{"num_hidden_layers": 12, "hidden_size": 192, "num_attention_heads": 6, "num_key_value_heads": 6, "head_dim": 32, "intermediate_size": 384, "vocab_size": 512, "hidden_act": "geglu", "norm": "rmsnorm", "norm_place": "peri", "norm_eps": 1e-06, "positions": "rope", "rope_theta": 10000.0, "rope_fraction": 1.0, "qk_norm": false, "attn_scale": 0.177, "bias": "none", "tie_word_embeddings": true, "parallel_block": false, "extras": ["capped logits"], "init": "normal", "init_std_qkv": 0.0475, "init_std_o": 0.0097, "init_std_up": 0.0475, "init_std_down": 0.00686, "optimizer": "muon_variant", "learning_rate": 0.00786, "lr_mult_o": 1.5, "lr_mult_down": 3.0, "beta1": 0.93, "lr_head": 0.00484, "warmup_steps": 200, "schedule": "wsd", "decay_fraction": 0.806, "decay_shape": "pow", "final_lr_fraction": 0.0, "batch_tokens": 16384, "max_seq_len": 2048, "doc_mask": false, "train_tokens": 182300000, "max_steps": 11127, "dataset": "wikipedia_en"}
MLP neurons of a small language model. Each row is named by its layer, matrix (gate and up: input weights) and neuron, and shows model dimensions 96-159. Each number is 50 + 12 x the weight over its row's rms, rounded and kept within 0 to 99. A neuron's up and down rows have the sign that makes its largest values positive.
After each neuron's rows, "fires after" lists the tokens most often just before its 100 highest values on Wikipedia text that the model never trained on.

L4.gate334:58 64 56 64 42 67 53 70 56 42 45 44 56 50 56 53 46 86 29 20 33 77 46 48 27 56 60 72 54 40 40 55 52 47 40 65 34 56 46 56 67 37 69 51 55 55 42 57 53 62 45 28 44 36 45 67 43 34 28 47 46 59 43 50
L4.up334:78 43 56 48 56 39 69 44 42 53 40 52 37 32 61 54 61 53 52 74 43 51 55 39 73 44 52 48 39 53 54 43 28 45 45 43 31 70 42 52 53 75 47 48 42 74 34 42 57 43 47 34 62 31 47 57 35 45 56 53 48 70 61 68
fires after: " a", "a", "es"

L3.gate354:46 32 20 71 58 27 55 62 43 68 35 20 46 87 55 72 44 45 36 42 61 53 46 52 54 50 51 34 50 36 53 36 57 52 44 47 46 48 62 48 48 69 34 52 48 66 68 56 62 36 56 57 55 59 37 52 59 50 33 63 47 38 54 41
L3.up354:49 69 41 26 58 49 56 64 80 57 39 43 35 42 43 67 55 49 45 48 39 40 51 32 45 50 39 36 74 43 38 55 51 43 30 52 49 42 66 62 56 47 64 28 63 56 53 52 42 33 72 66 29 53 29 46 58 42 47 43 48 40 58 52
fires after: "ol", "il", "ast", "p", "am"

L4.gate346:51 40 35 61 55 30 47 52 54 60 50 68 66 59 22 31 48 68 48 57 36 42 62 50 51 47 55 43 56 45 42 53 31 69 37 46 40 35 46 26 49 52 67 24 57 21 44 64 38 35 65 59 51 62 62 49 45 60 34 78 47 69 54 49
L4.up346:65 48 49 52 50 59 54 57 28 47 41 35 55 38 40 43 26 37 80 30 48 38 47 48 52 43 76 21 37 35 44 55 73 58 56 35 61 35 64 42 52 48 57 47 52 38 71 53 41 54 49 47 35 49 45 74 61 58 44 47 60 52 44 41
fires after: "a", "al", "an", "ar", "ir", "am"

L6.gate200:46 49 42 61 40 53 36 63 66 67 53 79 42 63 57 52 51 36 59 35 31 48 52 26 51 53 31 64 47 45 59 43 69 45 50 62 51 43 47 67 38 54 67 31 31 53 61 51 55 33 49 56 17 55 70 29 61 59 44 42 65 69 71 40
L6.up200:55 59 37 52 70 48 48 59 55 54 65 69 48 45 49 47 60 60 53 33 47 58 33 54 37 39 66 54 66 53 50 30 34 49 56 33 47 50 42 66 56 72 41 33 64 45 60 53 52 39 34 53 23 39 23 42 47 60 37 40 76 43 46 51
fires after: "Q", " C", " "

L7.gate353:61 46 54 60 50 45 43 55 44 43 64 21 43 47 71 47 56 75 43 39 52 30 53 44 64 46 40 54 46 51 42 45 27 74 39 66 53 52 42 68 37 52 45 73 70 62 39 45 64 66 63 46 53 53 39 45 63 62 52 40 39 50 55 68
L7.up353:50 70 64 58 59 65 56 61 35 23 37 44 32 70 57 45 32 48 47 59 54 52 70 59 32 29 55 42 48 50 57 69 61 54 50 47 37 66 72 37 52 40 37 25 33 60 40 51 50 44 56 49 62 61 60 57 37 63 33 48 50 53 46 61
fires after: " the", "e", "a", "y", "s"

L6.gate138:37 69 44 50 36 61 39 34 70 67 69 44 46 59 31 56 52 50 58 39 61 65 45 29 40 71 79 45 60 50 62 47 62 29 38 35 46 41 49 58 48 49 44 36 52 34 43 59 67 52 43 40 71 36 67 61 55 32 66 35 58 43 55 44
L6.up138:40 46 50 35 62 69 47 45 53 58 53 56 49 56 65 52 47 38 45 33 29 45 76 45 58 49 23 51 51 62 38 58 43 29 58 59 49 51 62 48 61 49 42 16 55 59 44 57 38 30 56 60 44 58 40 96 53 66 31 24 51 58 47 28
fires after: " ", "–", "-", " (", "l", " re"

L7.gate120:36 43 33 62 48 47 68 80 54 43 55 41 70 62 40 49 45 50 19 58 69 42 61 40 45 67 42 39 60 54 48 39 53 40 44 47 51 62 52 34 46 52 44 29 33 68 41 52 54 49 53 45 31 54 69 45 72 52 32 69 37 62 59 64
L7.up120:40 49 66 44 44 54 49 60 50 70 60 51 34 53 75 33 45 55 74 35 41 44 66 34 50 46 45 27 66 51 53 56 45 42 48 43 43 37 55 60 58 63 52 44 57 61 58 37 78 58 67 61 76 61 53 39 51 50 72 60 63 61 49 43
fires after: "201", "202", "7", "8", "199", "1"

L6.gate126:55 52 60 67 53 60 49 48 38 48 70 29 37 46 51 49 62 36 47 51 48 33 67 43 57 66 41 53 47 66 57 23 52 59 80 51 38 43 54 42 60 48 45 62 57 50 31 21 58 61 57 51 42 57 50 49 62 50 49 46 37 45 49 65
L6.up126:27 65 45 47 63 52 44 52 63 67 46 45 51 41 50 58 81 59 49 50 25 65 70 40 41 61 53 66 50 68 64 55 22 31 46 56 31 66 35 46 51 83 61 30 54 50 41 41 53 52 60 61 55 57 60 52 53 45 62 45 33 61 40 51
fires after: " |", ",", " (", "-", "=="

L3.gate297:43 57 59 56 63 48 66 56 36 38 45 54 45 48 42 59 52 66 51 48 49 50 48 41 77 61 87 54 19 51 56 50 43 48 51 56 56 69 47 51 52 67 47 10 42 63 27 37 50 70 48 45 25 49 56 60 60 34 62 48 48 58 58 51
L3.up297:70 62 53 45 40 30 59 44 44 46 80 42 45 32 43 43 53 64 50 53 51 29 40 41 57 51 50 55 28 57 47 45 53 53 50 50 44 39 40 54 54 60 65 51 58 55 45 67 58 60 51 55 55 54 31 62 66 50 59 61 35 46 52 38
fires after: " ", " ("

L3.gate379:73 47 52 52 40 46 36 62 25 60 57 48 51 51 36 47 37 53 42 36 71 72 52 23 57 57 57 45 27 47 51 61 57 49 52 39 52 35 49 41 55 48 40 66 62 31 45 41 79 43 45 37 36 53 59 55 57 53 37 43 68 31 67 64
L3.up379:44 44 39 52 73 33 60 42 48 38 41 65 51 37 47 41 39 40 50 64 32 30 53 48 34 48 55 43 70 48 59 63 43 48 60 39 63 20 44 48 55 50 66 47 48 50 25 70 70 46 44 55 24 63 39 87 35 52 46 30 48 48 49 56
fires after: " re", "p", "e", " t", " P", " T"

L4.gate281:70 45 38 54 58 37 44 53 71 72 50 58 71 71 44 78 55 58 36 48 50 58 53 48 40 50 59 67 39 54 37 42 52 62 48 52 56 49 35 45 56 42 39 52 73 31 52 31 35 38 50 38 56 44 32 59 42 45 44 44 41 69 62 51
L4.up281:46 28 36 45 29 59 77 39 44 53 55 51 55 56 86 51 52 38 38 49 66 35 50 53 60 60 71 45 45 25 63 42 51 46 75 51 40 45 42 55 52 42 34 51 57 35 52 54 55 64 46 38 42 62 53 56 38 34 34 56 67 43 58 53
fires after: "ar", " m", " s", "art", " "

L3.gate191:47 47 53 50 48 70 36 56 40 41 35 40 64 57 33 50 60 45 40 54 56 51 54 56 66 38 70 44 51 62 52 43 71 51 42 56 51 59 44 33 45 52 55 30 28 61 65 41 62 49 44 53 43 52 47 55 65 32 50 49 41 40 43 77
L3.up191:37 56 66 45 49 62 57 32 49 49 28 47 65 60 51 53 60 57 52 42 31 45 48 45 44 54 67 62 62 57 47 45 79 60 52 44 42 53 57 46 55 50 64 55 37 59 52 54 61 50 45 53 64 48 51 67 57 32 57 47 39 39 21 62
fires after: " |", ":", ";", "8", "5"

L6.gate383:41 29 24 55 51 49 47 31 47 59 46 49 79 35 60 48 50 37 38 47 54 54 29 43 41 63 44 38 43 57 56 69 32 51 56 39 32 46 27 46 46 64 55 66 39 30 48 35 47 49 60 42 39 48 53 71 31 27 40 45 49 55 43 60
L6.up383:36 56 32 47 44 58 67 27 43 51 55 54 47 52 53 48 67 69 81 56 33 69 46 45 47 39 52 59 58 61 46 58 51 53 39 54 67 27 47 64 69 47 53 42 55 54 31 41 48 54 63 54 46 58 48 49 65 53 45 39 42 55 64 49
fires after: " ", "m", " o", " O", "u", " l"

L6.gate264:38 48 38 51 47 56 52 86 58 68 46 51 37 53 47 45 44 38 35 52 36 53 58 54 39 57 59 45 56 24 51 53 61 42 39 51 32 54 62 40 50 50 49 49 48 46 41 63 39 69 61 44 74 42 58 54 54 50 53 47 44 35 51 67
L6.up264:65 42 59 48 55 49 72 44 46 34 44 42 51 59 29 62 35 38 67 64 44 72 22 32 70 26 53 56 61 42 35 51 34 55 58 44 49 53 45 57 54 61 80 51 38 40 58 45 82 64 46 47 43 60 48 74 43 61 52 41 39 65 63 76
fires after: " A", " a", "A"

L4.gate56:53 43 63 78 56 37 36 66 34 57 44 32 53 38 68 37 33 44 41 62 40 40 75 41 66 59 58 49 28 46 63 53 83 49 33 46 51 60 57 38 74 30 62 34 59 64 40 55 57 42 65 70 47 29 58 49 41 52 51 51 50 37 43 64
L4.up56:54 28 63 55 36 43 62 42 47 62 34 59 41 48 61 45 42 42 64 57 53 66 48 44 60 43 36 56 36 60 59 39 43 38 36 46 56 60 41 46 58 39 54 34 39 48 55 17 43 65 42 37 36 41 69 34 68 50 55 38 36 60 67 47
fires after: " pro", " a", "ro", " A", " con", "ou"

L6.gate31:50 42 56 41 37 48 55 66 46 70 46 29 45 40 37 34 41 73 31 57 32 29 47 62 40 55 61 44 43 42 56 66 34 40 39 43 53 21 54 52 44 40 40 58 59 55 43 40 39 55 45 65 43 45 61 50 47 57 59 38 30 48 61 63
L6.up31:48 45 70 45 63 25 42 36 37 64 47 52 37 65 37 50 49 55 47 33 54 43 60 63 29 58 59 65 44 48 53 44 61 76 36 47 82 29 36 63 47 45 61 50 74 63 40 60 52 46 49 43 44 33 32 62 51 54 18 31 48 60 63 46
fires after: " s", " S", "p", " t"

L6.gate350:57 49 43 59 55 63 47 63 50 32 28 54 44 48 48 65 46 51 34 49 52 59 58 41 83 60 63 58 52 61 54 54 59 49 48 42 31 45 55 49 35 47 71 68 34 41 34 25 37 47 52 55 44 55 58 54 49 62 42 43 39 66 56 48
L6.up350:40 63 54 70 57 53 42 61 55 52 51 51 67 51 57 49 52 47 38 59 61 42 41 44 62 44 50 45 62 43 62 36 63 39 44 52 36 45 28 64 67 51 49 25 41 60 55 46 36 18 59 36 56 54 36 52 58 55 54 39 41 49 35 50
fires after: " D", " P", "r", "ro", " V"

L3.gate260:61 31 49 44 58 60 54 61 57 26 46 29 78 29 67 50 55 25 36 58 49 91 28 35 52 51 53 56 43 53 36 64 75 54 22 48 32 43 51 39 36 72 50 59 72 54 43 50 53 49 39 46 45 54 47 46 60 55 44 47 41 53 79 18
L3.up260:43 67 43 51 74 51 39 63 55 70 40 64 36 68 68 55 64 46 47 52 60 51 63 35 41 50 38 55 42 59 44 46 42 21 34 48 37 58 45 58 55 40 57 64 54 54 45 36 48 16 57 53 52 54 58 57 53 26 38 47 41 48 19 47
fires after: "ro", " pro"

L3.gate149:57 48 46 55 41 39 51 52 32 53 53 36 37 36 61 39 42 39 39 66 37 56 48 42 43 31 35 54 58 53 62 25 43 50 59 58 49 56 46 28 63 63 55 53 45 38 51 55 61 53 52 58 60 50 39 37 65 48 47 56 43 40 65 51
L3.up149:40 64 54 53 43 26 65 51 68 35 65 38 50 76 35 68 45 32 51 36 57 54 63 43 49 54 49 27 55 46 63 64 53 69 48 56 57 73 39 36 49 39 40 54 67 31 69 63 49 58 45 40 61 53 45 41 31 39 35 54 60 61 65 71
fires after: " A", " a", "t", "A"

L7.gate29:58 51 65 66 41 24 55 56 38 44 51 53 44 47 37 58 36 55 64 58 48 50 52 44 50 56 64 58 46 50 83 81 42 34 46 42 64 33 57 76 33 52 58 37 37 71 49 40 38 46 41 44 40 52 48 45 48 55 39 45 28 44 40 54
L7.up29:42 44 76 42 43 59 44 49 47 58 43 55 47 54 46 45 39 55 34 45 50 48 89 59 52 28 35 48 47 28 51 56 31 51 59 55 53 32 48 67 47 36 42 50 42 46 53 48 32 56 50 71 52 30 50 44 55 50 53 54 43 53 52 52
fires after: " s", " S", " D"

L8.gate228:55 36 38 31 55 48 44 63 55 50 55 55 49 68 36 35 61 46 40 59 62 50 46 57 66 47 69 29 43 47 72 32 49 51 46 49 60 56 61 64 35 40 37 40 50 35 35 44 31 48 39 56 52 44 35 57 41 44 80 53 51 64 60 63
L8.up228:62 55 38 59 39 39 65 54 59 45 35 64 40 52 50 39 61 62 39 53 44 45 41 71 72 48 58 54 62 49 77 63 59 51 37 51 28 37 27 71 59 41 28 37 48 40 60 29 30 53 36 49 51 42 48 41 60 54 49 62 24 55 42 46
fires after: "|", "m", "u", "e", "r", "in"

L7.gate189:46 53 50 60 73 51 47 50 50 62 44 44 42 48 71 53 53 46 51 43 48 50 46 54 36 33 52 32 58 33 41 25 35 39 57 52 64 47 28 59 28 38 53 67 39 66 45 26 46 43 55 57 80 36 69 49 74 44 43 43 41 47 66 58
L7.up189:53 64 40 54 42 48 57 38 44 39 45 60 51 67 52 52 34 47 57 61 37 66 49 42 40 64 53 30 45 45 60 48 46 61 50 48 47 62 46 35 57 69 42 58 71 54 45 39 52 64 28 38 66 53 44 71 55 57 53 47 45 56 48 37
fires after: "um", " S", " s", "ic", "o"

L7.gate110:32 39 70 40 45 50 45 47 72 49 54 52 40 65 53 43 49 52 58 44 63 49 26 50 62 50 46 33 58 54 65 54 57 46 29 77 68 34 50 40 49 44 23 63 68 66 64 65 47 64 66 55 32 42 58 42 35 57 56 45 43 39 50 35
L7.up110:37 49 42 60 53 30 29 54 61 56 47 51 57 53 40 72 35 39 74 44 25 42 39 43 57 30 48 67 71 55 54 56 73 41 59 69 63 60 47 54 55 52 56 59 72 42 66 55 43 69 57 46 48 22 35 42 55 41 42 67 55 42 41 43
fires after: " p", "p", " J", "j", " t", "un"

L6.gate101:54 50 33 42 52 43 41 55 62 40 44 62 47 50 37 39 63 46 57 54 45 64 31 35 61 60 43 56 65 69 60 73 61 37 57 38 55 50 64 23 55 43 49 41 60 47 52 62 56 57 49 53 39 21 58 60 39 52 61 60 54 58 43 60
L6.up101:27 63 49 48 29 55 42 51 59 57 52 43 66 62 60 68 56 39 41 63 49 55 44 56 50 50 22 50 68 59 62 63 54 59 44 83 59 63 20 54 50 73 38 77 47 50 64 31 34 60 61 41 44 47 55 57 49 44 46 67 60 27 53 32
fires after: "g", "r", "j", " J", "202", "19"

L3.gate197:43 46 32 51 49 54 50 45 34 49 31 53 31 63 48 59 90 19 51 37 44 44 51 68 65 56 35 49 61 41 47 32 83 38 68 35 49 49 67 25 28 43 60 40 59 47 57 37 59 47 50 69 54 48 70 62 43 42 36 29 65 43 51 66
L3.up197:47 45 66 55 59 58 41 51 68 72 47 54 36 54 69 72 55 63 55 46 57 36 77 48 44 63 42 31 49 50 38 52 38 51 41 35 48 47 49 29 52 44 39 53 36 46 64 62 53 56 57 37 68 33 32 54 62 28 40 49 48 47 31 56
fires after: "it", "0", "6", "8", "3", "5"

L7.gate219:33 53 61 50 31 48 54 50 40 76 61 51 62 47 49 39 62 52 79 67 42 64 46 41 45 41 62 62 56 75 54 46 49 48 40 34 36 37 20 38 39 49 28 40 38 41 56 52 70 49 59 38 46 59 60 46 61 59 40 38 57 68 57 46
L7.up219:25 33 52 44 46 31 51 47 44 51 57 31 51 42 31 67 39 53 62 38 51 53 27 37 57 32 34 31 77 57 58 54 68 49 40 65 60 44 61 33 71 38 50 71 69 42 45 64 65 39 70 35 41 40 55 38 60 56 54 61 32 73 39 57
fires after: " a", " s", " S", " A"

L8.gate73:54 63 55 51 36 36 41 30 58 51 39 54 50 59 28 55 54 44 53 30 52 47 50 63 55 57 32 34 67 58 52 65 47 62 36 56 53 64 33 68 47 42 39 46 65 58 44 37 66 49 49 48 47 58 50 47 45 27 45 24 69 63 48 39
L8.up73:62 58 49 61 56 65 56 48 35 66 50 39 51 67 49 60 36 33 45 48 37 27 61 38 66 52 43 53 38 42 44 47 53 40 48 46 61 58 44 57 23 42 36 66 38 77 35 39 28 35 31 39 40 53 39 68 45 44 44 44 38 72 68 73
fires after: " w", " d", "l", " m", "ou", " g"

L4.gate301:53 54 62 71 59 57 35 42 53 61 48 36 47 54 43 50 44 60 56 55 51 48 52 54 36 56 52 59 35 51 22 45 48 74 30 37 63 24 52 43 25 48 73 31 90 50 61 58 50 39 37 45 63 52 37 65 54 61 40 56 50 62 49 59
L4.up301:46 44 60 24 63 37 46 54 52 49 41 61 53 21 53 51 56 56 36 49 34 54 20 60 46 54 47 40 33 58 60 39 45 54 55 43 52 53 63 48 49 53 42 32 64 51 70 78 46 54 43 64 45 63 37 64 55 46 60 45 59 39 72 36
fires after: "a", "s", "o", "h", "ar", "or"

L8.gate143:59 47 51 41 62 50 58 46 58 57 47 29 61 54 55 72 48 53 54 43 67 63 81 41 70 55 49 52 62 53 36 41 76 42 34 41 59 59 30 43 43 45 75 55 58 39 45 43 55 41 65 35 62 49 47 31 37 65 64 57 41 33 73 59
L8.up143:40 32 62 55 74 63 23 35 40 54 51 54 50 48 59 40 43 70 43 55 36 55 47 46 53 51 46 71 53 46 54 48 53 45 51 58 39 55 50 35 40 36 69 65 37 51 32 39 38 55 66 47 65 66 45 56 70 39 73 44 48 67 28 36
fires after: "p", " the", " ", "ro", "s", "h"

L7.gate191:68 48 46 46 58 50 53 42 49 35 59 67 63 51 68 49 47 26 57 45 50 54 28 55 60 57 38 52 59 56 49 52 52 43 46 44 38 48 35 60 35 63 42 67 28 43 56 52 17 45 40 61 47 55 28 70 56 32 66 55 47 60 50 36
L7.up191:61 47 35 57 73 55 59 33 66 35 56 51 28 48 29 64 80 58 69 54 37 53 43 28 37 58 80 73 56 44 48 37 46 45 36 42 45 83 60 53 48 51 37 56 80 36 51 71 42 64 46 53 31 46 34 47 78 48 40 43 51 54 43 46
fires after: " ", " (", "-"

L6.gate363:41 55 43 55 46 54 47 42 55 80 54 61 58 40 43 37 32 78 27 59 63 32 26 48 43 44 45 57 46 46 37 25 46 31 31 47 52 60 71 51 60 55 56 56 50 54 34 46 27 45 57 48 66 52 65 38 67 59 48 54 67 54 55 47
L6.up363:55 34 18 55 33 50 60 78 72 35 54 52 49 58 67 59 34 54 39 49 50 34 48 31 46 54 73 42 36 47 57 58 61 52 43 58 51 58 37 19 36 57 43 61 59 53 50 46 44 51 42 61 50 41 42 46 45 50 28 52 82 31 54 64
fires after: ".", " ", "ar"

L6.gate275:47 31 42 37 51 36 41 55 57 66 51 63 39 56 29 45 30 60 62 40 43 59 53 46 44 50 40 38 38 70 24 50 49 36 54 38 49 72 65 59 64 52 54 55 57 51 46 53 49 27 59 56 50 43 47 60 52 51 52 25 75 58 51 65
L6.up275:51 67 64 60 64 68 36 66 48 50 52 46 60 49 42 45 51 36 64 28 48 31 41 44 62 59 65 46 39 46 38 69 32 65 47 44 46 45 47 47 56 45 52 46 52 59 51 42 43 44 49 42 24 71 31 73 54 72 62 41 39 56 45 57
fires after: "l", "ou", "re", "o", "c", "r"

L8.gate183:39 45 35 52 43 71 38 45 71 44 55 54 44 48 41 59 45 45 43 53 37 60 70 54 44 57 39 42 73 60 50 54 65 57 60 44 42 49 51 47 36 70 49 54 71 63 28 34 86 42 46 41 51 51 57 50 56 47 42 45 40 71 42 59
L8.up183:52 52 43 33 49 53 58 31 57 48 81 55 43 33 47 56 54 34 37 48 44 60 91 33 55 55 22 41 71 51 66 26 57 45 47 57 32 40 67 69 50 52 53 39 55 51 48 48 58 43 47 50 42 39 59 53 38 44 62 50 44 58 57 58
fires after: " |", ".", "-", " (", " of"

L4.gate307:29 47 42 23 73 49 48 76 43 40 42 56 54 49 54 71 71 50 60 24 44 44 37 50 70 66 34 66 51 42 53 80 61 50 40 50 41 56 34 48 48 51 76 49 57 68 49 44 53 42 69 58 53 47 60 62 73 32 62 50 45 77 76 67
L4.up307:53 39 63 62 53 49 35 45 31 34 77 39 58 45 34 17 44 22 55 53 44 47 42 42 50 49 48 53 65 67 56 55 61 60 59 53 43 47 66 36 44 45 36 48 31 53 68 52 41 56 40 70 30 42 54 41 43 85 53 58 54 30 43 47
fires after: " G", "201", "3", "8", " g", "7"

L8.gate113:52 35 38 64 47 61 53 68 56 50 74 71 53 39 47 60 66 46 43 53 49 51 72 63 49 33 31 50 65 69 60 63 39 32 38 50 62 42 55 51 38 54 53 51 39 40 66 33 63 35 49 45 62 80 70 40 56 43 63 57 35 44 49 57
L8.up113:86 52 48 44 43 51 53 57 49 57 19 64 47 56 52 53 45 44 71 67 63 57 51 53 33 32 63 37 50 60 38 58 60 53 39 41 39 42 52 51 45 43 66 55 50 44 52 36 60 46 48 26 30 43 60 76 61 25 54 34 41 50 43 67
fires after: "e", "f", "v", "it", "u", " A"

L6.gate166:49 61 39 63 53 36 54 34 64 53 52 50 36 28 49 53 62 55 59 76 60 67 69 37 48 66 62 57 61 47 31 55 58 45 64 34 60 58 60 59 45 52 53 49 50 62 63 49 66 44 59 36 47 69 54 57 69 38 44 56 67 75 45 31
L6.up166:55 45 39 24 60 57 68 50 59 48 57 32 44 37 66 31 57 63 54 63 56 27 58 54 55 51 66 49 52 28 72 35 57 39 60 32 48 55 28 55 77 60 25 59 49 35 43 58 54 75 60 49 39 44 34 48 65 44 40 55 50 49 53 54
fires after: " S", " s", " B", " ", "S", " R"

L8.gate366:69 46 38 26 52 28 58 46 68 52 23 50 56 53 38 54 39 38 52 43 54 48 35 42 56 52 40 71 58 45 33 42 51 58 56 31 61 36 54 34 47 61 48 43 40 47 38 69 41 53 49 51 54 62 43 76 44 66 57 76 59 71 49 36
L8.up366:75 37 59 37 42 36 31 47 74 43 42 54 30 34 39 55 44 36 58 22 48 62 43 60 39 63 57 42 69 62 41 31 61 37 41 70 42 55 49 54 49 34 51 59 53 53 59 49 48 34 65 33 48 50 51 67 59 43 49 44 41 65 61 38
fires after: "it", "v", "t", "o"

L4.gate51:46 61 47 43 61 70 35 64 64 55 64 53 62 51 57 53 48 42 66 22 63 76 41 51 49 27 50 46 32 39 59 27 50 35 64 64 45 58 49 59 43 40 40 58 64 68 69 43 59 47 59 51 42 27 56 48 51 41 52 57 63 63 56 44
L4.up51:52 55 44 43 43 62 76 38 44 51 47 34 38 35 76 33 54 55 44 57 48 53 42 57 43 58 58 57 51 51 64 44 47 56 49 35 29 52 45 50 39 33 33 51 59 32 65 38 44 50 46 71 57 56 64 69 46 50 52 40 37 65 54 48
fires after: " s", " S"

L6.gate161:39 57 30 66 46 54 34 50 48 51 59 68 62 46 42 56 69 40 56 47 50 51 44 42 40 62 41 61 42 60 54 49 41 46 54 43 67 37 56 40 50 63 69 20 40 60 52 54 40 54 45 16 43 53 38 76 32 61 56 30 45 67 49 42
L6.up161:55 63 35 62 62 59 35 51 33 61 82 62 62 65 44 34 44 79 62 47 32 54 41 54 34 65 73 41 32 42 54 32 37 47 56 47 62 55 53 45 33 50 63 42 58 67 55 75 56 68 42 44 49 64 44 70 48 59 29 34 33 57 35 35
fires after: " ", "–", "om", " ("

L6.gate73:74 39 53 36 43 44 47 71 36 58 46 43 65 39 26 69 55 45 70 27 26 33 40 51 56 58 44 23 50 31 68 46 70 46 43 42 45 50 76 44 57 25 60 55 52 66 35 61 73 50 32 63 51 64 79 58 51 34 42 38 38 39 66 42
L6.up73:48 56 62 52 50 75 55 67 55 65 50 65 65 43 38 46 49 38 57 40 60 29 53 69 49 36 67 33 61 42 38 47 54 53 50 31 66 76 48 09 56 27 43 42 60 54 55 38 48 35 35 52 60 48 59 66 45 62 19 45 38 49 63 47
fires after: "em", "f", " V", "u", "0", "8"

L4.gate180:29 44 69 48 62 37 59 32 40 42 42 70 73 21 44 47 51 35 50 81 55 50 61 42 56 51 46 53 69 55 65 47 54 55 42 50 38 38 72 48 42 56 54 33 48 47 48 36 44 55 52 46 47 28 55 40 69 22 42 62 57 75 36 57
L4.up180:70 51 59 63 46 34 46 48 56 68 37 64 66 49 49 83 64 54 28 65 42 53 51 65 46 50 31 72 49 42 40 63 56 63 57 53 59 46 58 47 60 46 55 29 46 37 47 55 56 45 62 57 45 58 54 46 67 42 60 54 55 52 55 67
fires after: " (", "is", " al", "a", "at"

L7.gate250:59 54 46 32 43 34 67 49 46 84 53 35 44 55 37 68 67 50 28 63 53 49 62 54 44 66 55 49 65 38 36 35 31 63 36 38 33 58 45 49 82 46 57 60 26 44 57 53 58 40 43 42 23 60 73 50 39 59 52 58 42 44 50 41
L7.up250:58 51 63 57 45 67 65 45 68 64 53 35 57 55 52 79 72 56 67 53 61 36 54 50 51 48 40 53 53 53 43 67 58 55 45 46 50 30 26 60 49 52 51 43 19 64 44 50 44 51 52 50 38 69 48 44 28 54 75 47 46 58 60 37
fires after: "l", " W", "w", " w", " F", "st"

L6.gate284:55 75 57 62 58 78 65 61 53 56 62 46 18 35 46 72 35 44 40 45 54 39 70 39 46 55 40 48 61 34 41 60 35 55 62 62 36 46 59 42 52 31 53 65 63 58 60 64 70 43 69 52 28 60 50 58 46 40 31 46 45 61 30 71
L6.up284:44 55 41 83 47 48 41 37 65 51 56 42 48 53 70 48 31 42 47 45 57 55 71 44 24 61 69 39 52 76 63 50 35 52 64 61 33 56 49 59 60 52 53 45 50 52 37 44 54 53 55 60 44 41 47 58 68 63 59 54 38 68 50 49
fires after: " a", ",", " and", " |", "es", "-"

L4.gate233:63 57 49 41 66 49 46 57 65 40 63 29 35 76 70 48 42 56 38 47 42 33 36 52 62 50 51 61 67 55 57 56 57 66 32 34 51 31 60 45 59 70 47 67 65 51 48 57 87 64 48 50 41 45 51 57 48 55 32 61 57 44 61 55
L4.up233:42 42 59 69 37 53 37 53 42 38 57 41 38 44 58 49 49 56 52 29 63 52 35 47 54 58 52 58 41 66 56 47 41 57 57 44 42 72 44 26 45 40 36 48 29 60 57 76 32 33 54 31 29 27 39 54 48 59 44 70 53 48 53 50
fires after: " g", " G", " J", "3", "g", "7"

L7.gate12:41 43 48 55 39 38 58 41 52 41 31 61 78 60 31 34 45 45 31 42 47 56 50 54 45 38 57 43 60 37 43 40 52 60 27 52 65 75 67 38 58 58 54 55 52 57 65 33 33 55 40 31 30 69 52 45 66 38 36 55 55 62 45 51
L7.up12:36 52 62 37 54 41 62 28 42 59 43 51 70 48 59 70 38 71 33 51 48 30 51 33 32 50 44 46 61 53 24 65 56 67 55 42 34 46 67 32 64 46 54 43 40 41 38 30 54 51 47 78 48 31 76 68 44 47 61 47 42 63 27 44
fires after: "202", "is", "199", "201", " al", "8"